From a checkpoint of a small transformer trained on Wikipedia.
Size: 13 layers, width 320, 4 heads of 64, MLP 1280 squared ReLU, 20.2M parameters.
Architecture: LayerNorm before each block, no biases in attention or MLP, untied embeddings.
Training: a variant of Muon for these matrices, 674M tokens, 5143 steps.
MLP neurons of a small language model. Each row is named by its layer, matrix (up: input weights; down: output weights) and neuron, and shows model dimensions 32-287. Each number is 500 + 50 x the weight over its row's rms, rounded and kept within 0 to 999. Numbers have three digits each.
After each neuron's rows, "fires on" lists the tokens most often at its 100 highest values on Wikipedia text that the model never trained on.

L9.up605:429553540590529525508546480671445480490447485437474427364473486514523483572514481468530546475545534375407489527467490462468534547472560547492595484507524508466473498480493504460600527559462537475509407583474516517379639517544461412448438530532557600471517494404491495503408430536535524468447493496486596437422459477499477409541467512620514506484509477518409459554595568530487479549552437470514542554522573502604574546539506453568466517479513534522545459507478464429534475472493552471418551442464544354554476426519497555512528538508550571455406504543503512406460468485520495505507501465556441595481605509465436507476506550475496480487586539477469505552434465527492513429585519510567583487532568470512448402452476577422472471629387534456464528523552532480482541483503487
L9.down605:488524566536519533590527545390490436589512457507504531447466512548421447442472424515520353529495473597511548556461467578513492603546568511473520562504445514492539487499509483490471416537451475460530539483578608467453459458465493516477581196439497518496495489479533493502466520454488549572530527460556441574644476492417573451503559484585482535530489514532577537510462493452505505494448493480495519496487484528481449468494552550483460465532502487472425501466441468494500533430435564490562494500513475522449491489498449532500487454498413488548504456493536510542478578521508583517510380468450490438485510423482514523547574491603498518472516426538459400521455595595460519517530411524506516405560527527491454472511610556466431512539470527437501544553487655528486523565521495
fires on: " a", " Japanese", " an", " b"

L2.up337:489552508485537496539592498587510537546454517471524508445541476507499526431530368449526607507457514494543554436558543418396550451582544596497591423514524505544475517650443538513495548520441529516558470491562546536381452438486515447534456447453527512407484453501511462494502428475488485514480552488487486483486497486505486539443458498491540541416536414534480696473406457456405489430574588394503482504574511491492602411513515473612500443535481438555508554460528452518456532355541445480474442520506507530496530543515506514495510489539493443505531508536513518522515506492459565453569450538514542518405551491427511505550515495462490529494495517467543491444560560524510492578587501491392479549553458516423596486504494574521517556594522450449451563447540499482517575490524515
L2.down337:493522529553600561463522390436512424485500498450493507525470456514487475447488554364522577576488489497498497454500500395520474523546610530518502465624477464491367623542526535462581485562512475527531545481456451486451527486444471468482476528464513473455430457399578458513513538570405546514523515528523453462430528412453556440499514436491500537524489488508444561461479566418504488473553517470478559484461454486475552486498484493648431558474413475552517463446510529516426547566563560505521440548458465576497532429563542527425417469455504474552553473502500537466518580555508548457493525559557482474492490529487497442456469547515545428548584498488523550442372528559452444490363549460475525541499471441477526528403518502509547520512602563439614520467522503461506594436473475
fires on: "ol", "t", "s", "l", "ar", "erb"

L9.up665:480594573540505566470537472471482509491503556566486515473462516523468514475428405413460472536435536458501483561426450606484523505546421497539512526388550541511592476477462513479609419471495562548485455564586443519573506494407492386481480464515535510529477587502456414417503402519573537493536511452526464565425540515552520475457630510497484497507478494484478528522468544560502528455541553497532475537498529541468541446427535429432462404515345510531528453489501577439466411534475614516436497484433557434577593498583555524502456420470535542499546512450512504525346460535541507497481481447509521475466490463479558553479423417511581459468536431503494521530523460580489538495393536485476494468488541610500497481628551619513586503462491476502422551494533522539436519514597524
L9.down665:500581472394516575503508447473464524522493494550501617657449477473538500535420503482465520490534447465454550587517567591430506524506469442456435508558518513523473534525460515458605447523437490573494544551451456495557476572428435526538483545475553547511518564457540504507452491450388533455532446444470519522514537556455478502510475442438507545621546533491491489455518536428537497559480501543523529551383561514467566485434536580475438518446444506595476416504483477525494507467515483418546483526494486541511532619556552530583391470440593544456527523525430508513408485397469529584445410474458496441457557577426513473427453520536518458483498509400472568532430510415493476487423538504538491453484451514471425431510510504552531383473504521507531539538500540498532513568464591
fires on: " "

L8.up52:532545494541529428532504465561544490433530498559501394455549499430520514539481421597490449520566413406451383512538451507505454434483527505570500585443538465520477497544492427525446473579434494501529431499496615505541535572583434447519487530501366440577522433431486562484458584580525463467465510543588556554512479446502443502479486474558539446541527526545391495560480455502502571471509532543500517544508479503536600476542523522432422534533510473512478498528510588592486536494481522513509494391483507475451437482458457553531581509442477602551472517437493512535534436517534577559459406518492419521473576538505476479547470485507569474490509459491448380478546504547517490440481436537530469466523551444457552469448545540474609468456449607447575557406463493502483536405527539
L8.down52:515600521656465498523521549507513479521507508575696503557572440460562547503481429556570435539500571507524511430436542480469466516554450458412451467531466489495477537468496560509400479561437554533549424487560493567524532484493480517477531442506484496491572480454467520450490539389462602500518452486504516459499586466494421455544479518550567466471507465524596521466506477457437535523502446516434501403535534457496458461500567532462469406349438487484443522452453483547517505516535516484560572508454496533455460471454449523441593465520553558427488407450502509523463593518493524556505493467452510515551435460575430483611459502517512540512517490495578488469493485500379467404540485473431573521495452504529562472415511481372529520455589452498513464557482433614473531529456443
fires on: " =\n\n", " re", " sc", " an", "arm", " football"

L7.up296:547615403522533523561490527430530495540479424474522456562571528520600467505572553593473480485521392444437450564548455537451544588509523520408501429581545495481573512605467430478567516475496504563486577483422464424544404586560434429476462431421512504506535527434554427540556490540488415568474488582498524509547571488573578431441504533474564554477461429483505595472502526470533397459511532414595606502566546549472357474444537476497464433374505471607510514454457429432501533586515380515521493565485556472515544548440495444518570567569422514461557390449578531497555491488539464461555461519454506433428481465528445504455516504474478538492402493392452494527488551562506491514447430523500493523520542559503489495526441572546467553453516507525504590539519430487520459537491472
L7.down296:462567493506473591549499496468490492504588544539483468518558566475567511516443569508566513513485392463468622535531529374468586519428427539397552401546517466514554504484529503559568519540510417478452493487449537481527411511517589570466465355608507492502508513374513548501539565496522439549517557491492444508482613518421512461565470543507491508479564414396569466564486504436477529415450449398480490466427562534578493505457542483608458589451613437449476438493494479597430519538509477525520481574503527538487482519460542496478491428480497551504600474478543495503562520494483564489563440569485484507467501441523484496405568478490569466442466470501419462544579497564531570431522553514451560527541414501494578517501480541587496403509520455519483538527529469512470525472469443
fires on: ":", " ", "°", "′"

L5.up810:452431527561524481484578463500458549492473503481519474467483510548500474558626530551514508517452491484471388425519609534491497587494554571527498395569486552493488470446548504477524532537592523461492486439587423492503474454519378413554470490460590458537502515530507517522512476460500539516485571514438502490589521543414512500513506445441449500557613522450495613503396509527501437484467470487501439531553470500561463456472430570467491558550421462452433550429528516497508536485417501455534601518410565512474499439586480452568530494547502431505510438501519501525554434501545532529555487511397531527432436531489542527539603547469566543558539465526436511420493560613606555518525555502444371477574492469436526543450421563539608471455420467448438573471452449444531569519445460
L5.down810:558523473533486525473440528423521512581474514606510491559467462544566526469499501535607606491540615525583444455529574436562496476430467465462574499601425524481499562553474564390566523429513559407468589544531453518401459452502481493514367408488515430429560571488492485492533435488524507579556514572496532500570474552545499537541498451508548488445496519473534496479464420468483468463481499470478518484538536446585612539472471479496531479478492585463530508434483455527453553479469548527566571526521384404456511563498465391565479460525518490392545636384556552460481510458492495495534494484496472510467456480480442474512467567509504446443505439505439518578483550500516456460507505454478579528483498418479588388444526587457545519452557454473432469502443435521409443546516551
fires on: "m", "ol", "uk", "on", "l"

L7.up416:489502466513586536438501439535429559585569493551488470441448459553642419409478503480398482445519483562446516516455404490425483549474483594513484534530426511450471585573462547456542493485472564516553497522558541559515500525568523518557493467465607551527560442480429552489433509539482499488461544468593466544489589532523493461490423579467599479423488476492450461555482455501532512456473484538490435530469504554522536593484558453438433393499422450557531583458459506401573477593449457494523483472496544587480498527518504506574445495428456447532380602596488522529619562480547454484497364414520559509430586496483584557463491483501516523423544534447419429563422444550466435526574568546446558419534469518442455519481406493509475521497491483589500557536443516497470452540532482
L7.down416:389486488497452564522498422501468486526483495456521436492565509517546561485566400440441491566444517563530566541563564515419479503531496538462507410477460532548489422508439485534591517532435583487487436446446536519542398487519546497504567592438491489560430452471543532477512475538445561583489464463513461524518556616491439558454470492565565472494467439499511570501426516544442499469505479436504395551445448627506556521516494496536478445602497476501514562485485471394463465558547499458571434534580538557550475502533485536462479484605459523487444562478522539559492515478554517553548418470493544466473482457528598441557497475552592416515515472418577426534484496470458568476525602604464564496551492470573496519539518496524479442473470485437516545498445505439354458486548500
fires on: " r", " R", " f", " F", " inf"

L5.up236:504405479462503475566531521524582452504543510517472517504478469501457456421401527456447574497501491521451526582493424511579466490506583478558551555426466448523465525477540483491432569551469442455567538508514476485527406554510417485417459461553520469479518416461510630618470518543506571642521449530543498521525447542442474553471407506503526537474510487501461527526492569474416508561496520476544502481484475440477453462480438481505470474462594448457499504575452374471457480507563460507512552516452510485542469482477466547465525511507585459485504460534462468414559504418533506570507434476532502449563479468526482432468525476520555457440553491576550562471572592489471502534453486504559628562425427508532497497445495523579481634568536413555494543524559579480439526477455470
L5.down236:512510596515584497429576425583523535473496501455534500526480423429591525431499523504468496418472466468492520498435481512523511433551539536578612542577458499508456477455531540489507397503545523494455470512536491530525509457564500463478380558550476432491411484477436566474535465516549422533427486534506443447512559492485518519462497529532472445582468503496489490529544528518474510508405530480505511488468508522479466545438512529600451429497468413515427489514479474483462532568502421421637411492522557431456472535508515506505552563432532457434512468469485394458531495533468560543489515507474551502509517582531447432521522482503437586482429519576526455440553358558375549487529399512393474489434518374456552470534491548549539466604459548467505558479502475611389545433436596
fires on: " in", "ot", "os", " do", "o", " among"

L9.up1221:415588486410513509518446449454523508474548500491436511550525527518432491472510488476504475505449453504460470505467556500488492569430493463531506466478434530548518549527449505563507400534514468387519461560554482496500609418539595394569507295514499593462551472526503528421433499440472534550557532567586562603510594489469469480508574506513458491571494469512578425454512455522544539592563429530521523627442509513578550437559423467498427498459599491436596534475436434518466429550578434496527602547493516487577499492479557485458533541495554498532517560520532530452470503527505552499544492522556571521473509525459546504500532601458405473426532612527463527474457462545556497504498471537442406513545464428514469512401494577380553462480525480487490446490520563468511514526508569
L9.down1221:415476552425436452437420430560450504520418534476531467508549465441446451471463461496512530441477522495524567441497532369444481464519543527505539548483473517509514566471636404576488456558427530413421482495451507538461501454499456507484455286482479516498540631497517620573398464533507460551513536604500532530459620515499545491521539499517584526488532568470464552521499539563519536465492530536483527542458444508437501510582489440521466450525507483502462471488521501494510552587563569569482489510549546484506548420504380577443481511419509490424501542559552481439459517330462540555486508486501505489563510503464407418565469581512442536462465474538476459455451537620512602498514540426533541606508519441521482512498548578541596470403531530511492511559532548531431455489597536
fires on: " was", " is", " be", " were", " are"

L7.up1152:469512514600496488510497480612464551466448416461511494545478417480523521526533501457476549483571509491410456468538427513423492377494523501541578455526495483558484483484451537479527473535472499548543483538414573506475564506534539377563485569500547496458488580515411524539404499452576512515488452498533539474517483581540535388530529473549542502441498556531413429586496526449480487468578495511475440548475511456504534463570476438535429495548541464550544500546464539456517481493558500502430554385438612360527431440512432533492541479513542543496355494492540495467526547505508584588483442496572437461501536437522481459591528533469522406413594509402399484504438484567440486495498486536539565519511481486478457470491493580411476481441399569521529536481480588470456449519450463
L7.down1152:523478508461514486408519458439477453415522544560455471436523532469477523485558471518494487495491514659478527432579489434452500520469529513458603568428414523575415442430493526581446482512490475519433523540570430523416486375500538551431499267492415579453528506569456527541454481485536436587466498501540553510442503522460506532497529504543467492490489496468542542539508503488520486526451466465510481483523464486421427506514494503458456484428519473511468444505424453511506550514442592449550531496455524579441465507462475535517522530574443454546598449501452525495482507520541496448565572496484442504483446481506503546461499453526524513590537438495449489509478665519528490543513469506493531349475504535435442531597523405545502517471641581378499599477571455474425641509479427
fires on: " a", " an", " =\n\n"

L7.up93:511492489452566509464509491487503597522566490521408540459449437475484443504550507425524549508431491495508557472542423565484497448501452592456494531441504547544566480466489545437565413502561532478437510571540581473465531545504433457555433356420487455539504499520485425539524532493542524520492554429474456515533565517465522468434547439487419480542545536548446529449488593481469472417620553532483446549469518542404478496499474495439644452453482577581585512566517512604459452584590550463529554593537546441527585563530445572546436600508523477478386501491483491649555517411379582414460445506503537505498509494500472476531469552508575505571491438454523504533450445575498474516495505447433385483572480468463459516523551538466574476507498467486460482423539461529455450530456470
L7.down93:489585460559544448491496507508450422468397577541493551517501421520576431533419533525551537506534457476531571511574512444458591519534552606610513497558446493547535564492494503483528445512499507563496510578477533402470526514475543510565468523497603525509521538568488507561413430411476485437508522408486501558449521493530521468586531440513481549486528506454535454533541427471512462499493490489532416559451482594450474471464436521535400419473442519486508491474547447496592479539509539482554566482527447614503526502412518463539461497506556493522429446464547401457455489462432481479454473498549400510548557468522499414496566515524424420432504449495491526577403429556582552559511576495496530408415435612468493428515537525558464458483522613525491485595474505511476501584514553
fires on: " "

L8.up833:496483473523584534482554579626468489454462476509466445490519512540451440511522400479453516527486524494415511431485435496605481471498431590549519450527590555541515488531419603489447481550531443528469426526522598477482500519523493495442519525544512448582439466516477597615477540487465478502515471423470486508452560432568447471484515509478502464460513381481510532527472521437573534534551513502466591450533525566489525559584526496529465532465590563524465527467502486423506523465451471508442627449441523461507502505514538517438555512418468465503488524544480528477411514426510531596483516536513491591537492509542533544478409598531542470440498581434523517537467470498486476586523521379462537463461516524451478573529467524521553479550502447504607522633537518527441598521414462
L8.down833:466529529490534510572495387441552597611475472483456437553414477531493556547514371503562431529562539503550472500579502515433431483575562512500459535478489436515517451502501504531568477469516406522556597466575518505483469561476442611545420457541507556467519472465548502532610469474514472557470558575487427517487443476412525476482412424420485600514476487533439464531457378475441516510418587532421549614464502450598452490533554579410469432506451453527493562515467591416453520454461451556445585471530547518431493453533546503516485398524463528514524561460475474457422538495484475426408516449469476454422540531536484573598460596451531547523389435528491457453480412540500453549534435415545473574505455504474511549500476490540524508461454552512495549491455585521441555547500481
fires on: " ", ".", " (", "1", " was", " is"

L2.up1170:439433469566429513511516440421538469541567435490467439516444533464584457462519434584491534482473524478498507477544465448394451433565468482567532462505511532422524533485540517512515521592451519475486521464557496549527501519435572532542471398543540517576517471495479540506515533457381444450536465498540461517545454509489498579520372431468532504536530565490514423501529468482523580527568556527507470531540527594446460444511416536423405541588471516470514490404534506450498508549460496460486489498574505474500477430509410540450464519560528485504469472517475603446502528529556380512537543528430618460511502550503592546482430598551553474491477472506459465446490529503458419449529500507505452442468502371544568560568435522506512550514488543594311540493437555473480454490510495
L2.down1170:572442436542492553478486322567576557545487518507474437472517509499468557508513491550393468504544488536498460490488513497464564486520474577545465546544487470531486585490497526502504471477438518546467515478506458600487478565489573507542462418480546495529513564439525518480498488504461435475503438479502523526490526477619600467499422479513483480552386498405472473538548405463494594488587582534441364542534536532489508456524459621451386487615487523506564502540514563451501472394501494466528530545533540532519484476448476570512434505584493457541427558462479560452447548407408430450582489487494581488513464539583560513555499524601551458468511502401483556477463442520510458461540572525502596404407461516531491490481498475510510536538545554565471460552531500392487420491509478
fires on: " r", " R", " DF", " MF", "r", " GK"

L5.up808:526532561528521557462440554550483412446514555568548533447484486445523541587491568555532544517495479530372543428425483486532489584489467441600469531519517580557518501546446472528462584574438485532508540554497507419468531513536469475539468425442488482488516562474526554547568543528372467506429484464408477580521524588471533518497472416557498483460447524496423548476538543472505485601540507487515456547449504525490466534424555392473525387525413445445409374516571514478448485453561424485566458617483595468522516488471563516496478460493526548597449443423476491557557493412431524463439548523499479442471423499439516467536518472577591504493456543502484548542499566468543507377515491488478428418541491496434491437530602460446365452476520416508470470495410481535519520388459555
L5.down808:551499548420511568583532404466575413498487571504365534500522457370547348474502512491542458449488505472521470436534519568348472583574420466541421523541538479577520545551426497505494535529562459470509551523436498381498540537422456576442616569534400455516609495396575379403519484483475466562508528527523474578514488501435478479461498493526504472524542496546463511499512468437521492474475495502517518477485501534537526424420526433472515490588555491463494492470456498465489522588417559474491528433564532522609493503514596520517551462457548544467448475492499522403537474510536563467483484516484533485513490496512566537452484408515502453464533542457486458450382494609407558490478584530480524561545518502466544516483487500366463513516526444516500518447508528504500539456609476
fires on: ":", " of", "-b", "-g", "c", " have"

L9.up357:507391419548543519451556461532515482533551454555560431499437505471418471540425499548417451481477509567525517526452498512389414411547423573548556576550516571470527503489517414521478527495418463450447440508519492511479605578505543519598527495474529531568479469427417526469525529489462406476420450530530369509507463515597572476532482488376550475562456405481512438482465495414631504432610480508560480438518599502455460485528494505511447514523452537469545459502481477569511416518478478436427545514446469522505510493487457492546483443526468416532464480448540555583594601552451515498473530477483566484519443465487546536545509473523549607500512593447433594504513545470448469581436519585512490468506500479590442571546502500483515551457491567595456488466407468484504532475483467
L9.down357:505529541537451567511478448466526522507516553478684423522475446507540631489478450555452549465503472535467579479468431572489450448516462498600528541547517550450524368436376507627483471464502509533464519515546584618446499549558560454599487470534516413561521486486426558510456463519478439519492502555552521452450440452604493463524414525440466415546509509498558501507487471467492591526528537554511410462530505492431498583461486490469421413578471533531553507476406490528529443513533489510471486497480565626493467449574562490472514554505467541510430502581487522465400477492444512466508468518485534540512546545476515489473470393607493432460557568447439466507427389483450496534470573479481485499435578507557492452463506570437474514543459557466479608503444444488451470564513397
fires on: " R", " r", "R", "1", "r"

L7.up327:563461498476414420517538585592514479555587375580470539542469512507636482446448517397421525563482509508483500498470582516589531417562574543482494468483550465516522491475495432524488475529524572606500453536566529482494560481508468455494480359519527484555536531535513369511454532495598477557504504455514537475535510467496598593574499431448393450591483617505460550536581498459434478459561530403542451596538491492421472547476552424430489475497535567511582520490484477472570424541462476527544536573511544495487478576430463580527482501392399488520568396539563500475544520610497514494518481528500556552491540557442407423556570513480544535513476429524487487470466448473490501494501490535511591517571560494543434436559558476492599508559496547459554486447468441516435447522462472
L7.down327:517530516446460543515465448544549513600533514529545534465481486454533487480545455469436520544496503512477461447405521478490531475540659515419504519472527401462472557463523389532553507472491460526497465534582625560405534506468529545472472513573516476559450444451486444460491497609558442566459475483449517426513482383551571473545537469519517384491501518427426513422528538496546498526425462481496346410473457495480477440481473509528476548428536478548502529609489547568557499592411517462474491593478539580508458611484415600535410445504436495498468531539550511476523488431412508587421491486543552569417555552635480372432497562546533503460556422503550479509499471522499529454457542504515531503493538458559545427506557610505488473466518529545500531515501517533529489508468472
fires on: " "

L8.up162:466562464483436467465495541532509518478408497537425547558562533513578474395564514513555470499524488566509467467384420515521513526428428476475542553550571432570444511528612453576487493546524522463519577417465552437449489441408556512498502577524455482551520526473527492500459517455504528572492403543409519524506496471509460526474525575456591616541503484465535478506538527467413496543577500541481470488392464538450568385499548457574468507487434523521517420455505492473467546481477510567510475521514505598533527513490555523402500465522495482453491537473463478545506611505440546642528487504521430456522573453487459514425548423461515535508463530526538520435543482533489528508483534569402549630496503567524442483499536435511515624460438531546347468486471465551568621434519545
L8.down162:484434468521505600477559516541425518396513524513556495479425520473478548551560460513438528437587441527396498430447549570557489422566437532445435564483487483528524505399555499504464463583514556544518427449528522503404553470575510546583478411482512540546459505452550522507470441580478510525542473530465541424577478433494541538494535506527549470656498510482529481500567579503560559397543491503489544424501477508543575469453491502529468532525579457515530516554511476464341545507407515509523572475455473567537445409521474515544568493512511526479493542412468602475483507383438569562467453385483536584412493509553418544545535504596495522512488420450521416591496558452505519455522501502494442403574519493567504535479480498408481479547500572538422492480492471579493528421430532
fires on: " in", "-", " re", " he", " is"

L10.up1013:496484464482565565517430511549580469524578449465483495467451619561458462520420505506546425439473409590410545573478431461425562526487539521507521426431568434553543516551442521494589452594513541480413542481564456534479415448638443481515503524447508545513599479443534562503505507484509467505423499518452568437497515531461494442484516522578472437467465483545469523525437472532623543536475547395488480503517539556527456387541488465554494571464493486595543543515528478452428492558446423560533514663476552520474550558426439558452488476586431528390433522502478541512468466445535451508531457451493467490490556573563442576524589429474531458455435509641488580461421511495510405452435503553539482533540490500547507509562427596496484531559533473494528444577545526456474605471449547
L10.down1013:463414460497467540488412532373528546541505467525521450389419541509465486549551554471524598410492489493486459509529448509503538509412464499509514498507521556414626501549562570494498568478519452545487532501503544477537508504560479473491492609491518540423424543480564469432554543452515605528502526488448541505451560560536499427433483492480542480415459448404462442403421550465520608477531607432523406530432498564585525488539582528561490512537418443494504541491465492567502434492494500479525419505526449536513449565416525475527491443485611495494505442563505475509540505597523537566508457566458618478560537505464444464444497512345495481459430507505434558586507485555395523534576600468537491427416479469499574398505493588476532445534533494606508529367503453484565522485559445
fires on: "′", ":", " ", " the", "|", "°"

L9.up247:566599453526501531496405502405519560543484459490527484463570486526575546536467515578535419492449474469461511492460521510518549530515514465580384491568497465539535502497467545510538499558479582493438587471601435492502375486508483448494471524530556498476432556432613494602479433509508447495503469449505405501539572545503483480484468526515479490415570464473408658511463408414632510542530523509368476499412461566481486535563418465497570437439565474460449418514537536451431447528453481486531497529502546506418435554450500465532535510492363478557513454548478397547485506564545467491475456609481439439435533582449425468489459477535528568497540523540579545441542639480526451413497454514539472548521524432528516560530447565478415418471535454447496448434466420507495568473511542
L9.down247:446475437507475433564488476476588422564529416527527518590517563548503497528476563496606541510496465558525480517524646522465528566473402485489573466473501447485504516568539444475479516581591606438488528460449469521557412529509545518538517517625499500555562411510514474539518503481413541511462481444464524475510520598462524514572493514563488464485566516456509433560506432488556416538450489454557566539434557616511478488471437465591539511460529492453497473534487567452433474495475500641435479428448599510443481507444449521379506460494543507426583413498509535484462509567515475484528440545478488552451500504510412565536479442434499561525584521516479506476592506512510497467468451553466460528473489497427404515491479587472523599510487441414455476494650488528512485531436535
fires on: " ", ":", " |", " For", " of"

L9.up268:430552451445535420549490577479450473426438497457443552516582556528528520520532348415538562533543460522516478480497537521478475495531536500473478449466401486500568462551494408515480535588646524518511453523556466524496427477484512457567525485380612499495439494447511525512462497490582530461528456533491582516606394548549471497501553545519462527529478458454472450507485583528469566515482467541510458581436601557461566407541484419424521426485532557521443459470534537501462508421608517559485483457570524480581546553502486514447419600606531482507448543517472602477531472518479562431480491472550467451505550515575523468499443580500470488549510498503491520558519501659433430469452446590477420533527574424490544420339528423446462496502506516521469506557546482588509512606510500
L9.down268:517593539585483425414523434493515448483506516529544497562538544481412537427496457455488451469502422455445548519434527492470564458553563593472496496451502481486499501522459500534560511503511461480512508370650485544485560515445506529513574549438499534413552516457515468528461494498434530544450489408557448500562408657549460523436462534474503520499473460462476484489493447499474533524506396610433458576556471443586482491503574469495409583542437596595411531488438514424535539471436609467503449454550460500459654488495508520551577502519508446528527473491511458550487558409581460439429509517514430537497567416476487556504511427440420469552580539561538468539527500526576495503486529475518467530479492438451391509481516476617562441517548510564617611501502486606501606561596493
fires on: " is", " f", " ind", " was"

L5.up962:362575435516482554529413474531497467437449466535497537534534510477607465514499466504486481515519398452409576559471470472459630519548449495494505387601440546426531571472450518503534478556448543559504481535414507459519521521602521478464447514509545470382478500532509500498403563476491505592440463537460529408599559473516427428505456512516592513448504526490421475518484573431443552441466575553571490584503607488505558495531510465518567432535507496562526554504497587479469497561557412498518472482564562493441445454482534520522536563460519529530489540421546494444495498485424524556554427481585454453584536448520452523499633495575526472469443495492522556491500431597503498514496463366511564503523535413444427495461423544444516414531485453506515525542483509550550437493491455
L5.down962:599446511511463433561523459436505535464574436575511544512501558499456527441532416490544543514478459540544451431544433498608513417474652524528490520461446447400472389550546470532507543514606416485506526541545579532493459505520480549572508417503516536474450528487548384485448562461408485471407414563485491518457548443624460536572562484521604433488480530525514534523455476472393409498490498445494468479557429510598483534566525535444459558488506534415537412536419512539389460529455543456489564519532563625510486567577477542462539443430449516484521489553526495393479520435530569492459495477514433499513602465509541450454458534529506525514526596550411546532465547470484468523476512495406504540437461583425515529446453454506518508505539557460577538551511425527458574521488503
fires on: " a", " an", " was", " American", " is"

L5.up839:506468543516493576440445530505448389479569412535460480495475515509581500440554505418442491414469471522520439554506597493572481487450466558428451552456444542504471473512505526409489499488565596499547531510470446493537552565539505454510462541482493459511537549496541502496536496542540509380511548482568518474511611516494570435386531510524527447581479546508503635470526591461513539624523413524564369562483552519452433478443522523389559550439442583445502462524503604465560436552548507518431472463546493482515615525620438453473513401449542535510479500517530434550396528435443517543498488533373511466529508535510420542550570488396565538481487538554447494505469511552492513594503579453496425505501461493453494556420522478479483578504461463493356511456481475507460540463527479
L5.down839:447449450481510500549580546603548538463529543596494480498498413484539517531558522507549556546496522534528575497551536509517556524531528615526476592507527480414458440433561561555557482684566583550524506446550536448497423457489489463585597560437605543475532517546485573591539435469470537525468580495470499471504492466482489452458512419473421499457532576437613501382484448485544465461502537462530449541491489519448390486519394576556477484467374507463546498498463471569467515507452442444482459513526511557530539546485459512491514484486498450439448447462396526499513448559487554493440544479438426517525538541411494481489540506469507525411532476517488458502408444545490461492472599491359544474546445457455390475478536497532541480519521519545481448471440406475439464470496652
fires on: " ", "k"

L8.up452:530532450495497511485547473554573521527501513512564495481461458507542498564458518540514533521467529448470542469518510440524478551479519600505507450561593481473507407524502492485525481542469466526431470416548496634584517363544481442500493493444548496488492422529494473533541476499476523504499448502463486489454509503424529539512475569470481483395530517564417553466517454553562474379536509616476591515426493530534505466520416549442472519523554496530461448445519571545504518474456532473411421326443514524396559595561533414469558537538435414530496518540444544554491573490551512558425462557487563457430523534514493497498571506607569510533614476451485527553489459488441434444519434410559531440543625513481508495538493547543417472468556561441559428546521498382427568506536553
L8.down452:547379494493546425543443444533612562484391488521502495550578430545491415526472396494386544586517516513463499455507531519476455498517464576533460505405584457511518552482498487556446519615398491457571524523508488475515500397532496572507601504474586445546509473520562475670455529580450546468549552514475436492574498500517529439494549579548441564598456558414477511484518397434566524446459465540467477491513534520449511413386494556495589478480478458480557499497473573565487507489520553590565428495499556476550485543515459451563514558533502462446462535421463566513477500539497452483493495443451501567513577567478476436531496516528450481593500557512533400554560402493511485430577539452420457519513501531461450571541479420484463553461437496502401483554483433474485437510539526
fires on: " ", " |", "100"

L8.up849:528539479612534558553550572430574497514420516461407486520532379609551491462532530476471494520494366545442545449441562505489541481689419469464429628483553593513447512482431584474445440595459513530535603420521500471546407450507509524445518530483579504467501480437396536429514489524469486501489495532449509483490495474437501602506453570456399492507506546483503525508520468426446488494564462475525535512467526486483476553526513455577445469467524540485494475494461450499545523592563526594528559436513430495447490489466428554479478450425514478574495553483463438498504457420579504499527415492514534449470540491448459538441515519483544447564548495478494474546508437500475505465493468491514437498555462438480465400526529498492458549538436512500613402489453477486540493535530468
L8.down849:545427511486441600472556534551553465494429545485442423560477522452517471508541467524625507505470489529433518349511466488471501557555533482430526531491460485556526557419487557394406550515548537460431468469524452540534567605448496497520448327513524536565438543427526580456533367608546538511533432434507630543480408504465465466489440466576515453582457540437555485420535491579513509481431471539543498449492479552519453468471456492575487495525442553532545478587505469538457572509603460448446388500391414540412462564537536479470431522541495529521484495465463535518466475546518521541502447437535485471517500469525493466506523548405503541438460594450514430468536472542476526471542469398524544454508503418576464511475552480543525542482503530559489447510405463511511527404551528
fires on: " in", " \"", " by"

L10.up334:572472429468526481522580552484569514470436557533486548581493535523556477417511518538503470521378420497465465488472410502517492457557563418507486528421402465469447506558542478477484482490498519505622461395595456492475453502504418459428504501560526495483439514477494569443469516491430499493496404521410616479505546480451514635449386643426438513496497459421573502371545581485515518499520531525463587445530501526523387456458512466565527598448477490494495531461543405471533453433465547520531504417570534502540504528461519405482492485546545517533400546521433400487475493446501559594599489443478491463489535455479483463366534498605471525491478530507437550540462481460540494472527496523534518585523523475450466537532451520607469503486523516575458485560506532466515544434502509
L10.down334:566470556414511527426452505594512470450500465489513473488471527469506593473521512569519508510474449534573494410535451462593533553582512557457473433554591460557452481521481502507490403495546520492506598484451474463537495469522464527507491408524537445648372478489459533479447506487492515528502461495538496407543476562539525464418574471523534543484518555510477499539446427518530438499485476577562450454519468508563574402420560496535533461547496570529499469487498418491515501473520470509540513513598531506498550470483551473436561565577509585482392535400392496562516502426468552582450512404521458573409468446513477434430535523534487505533459506438487465500554474519521410504448511483413598426578428417476418475407548565592499513485575535513517536567477500545402546458419591
fires on: " in", "-"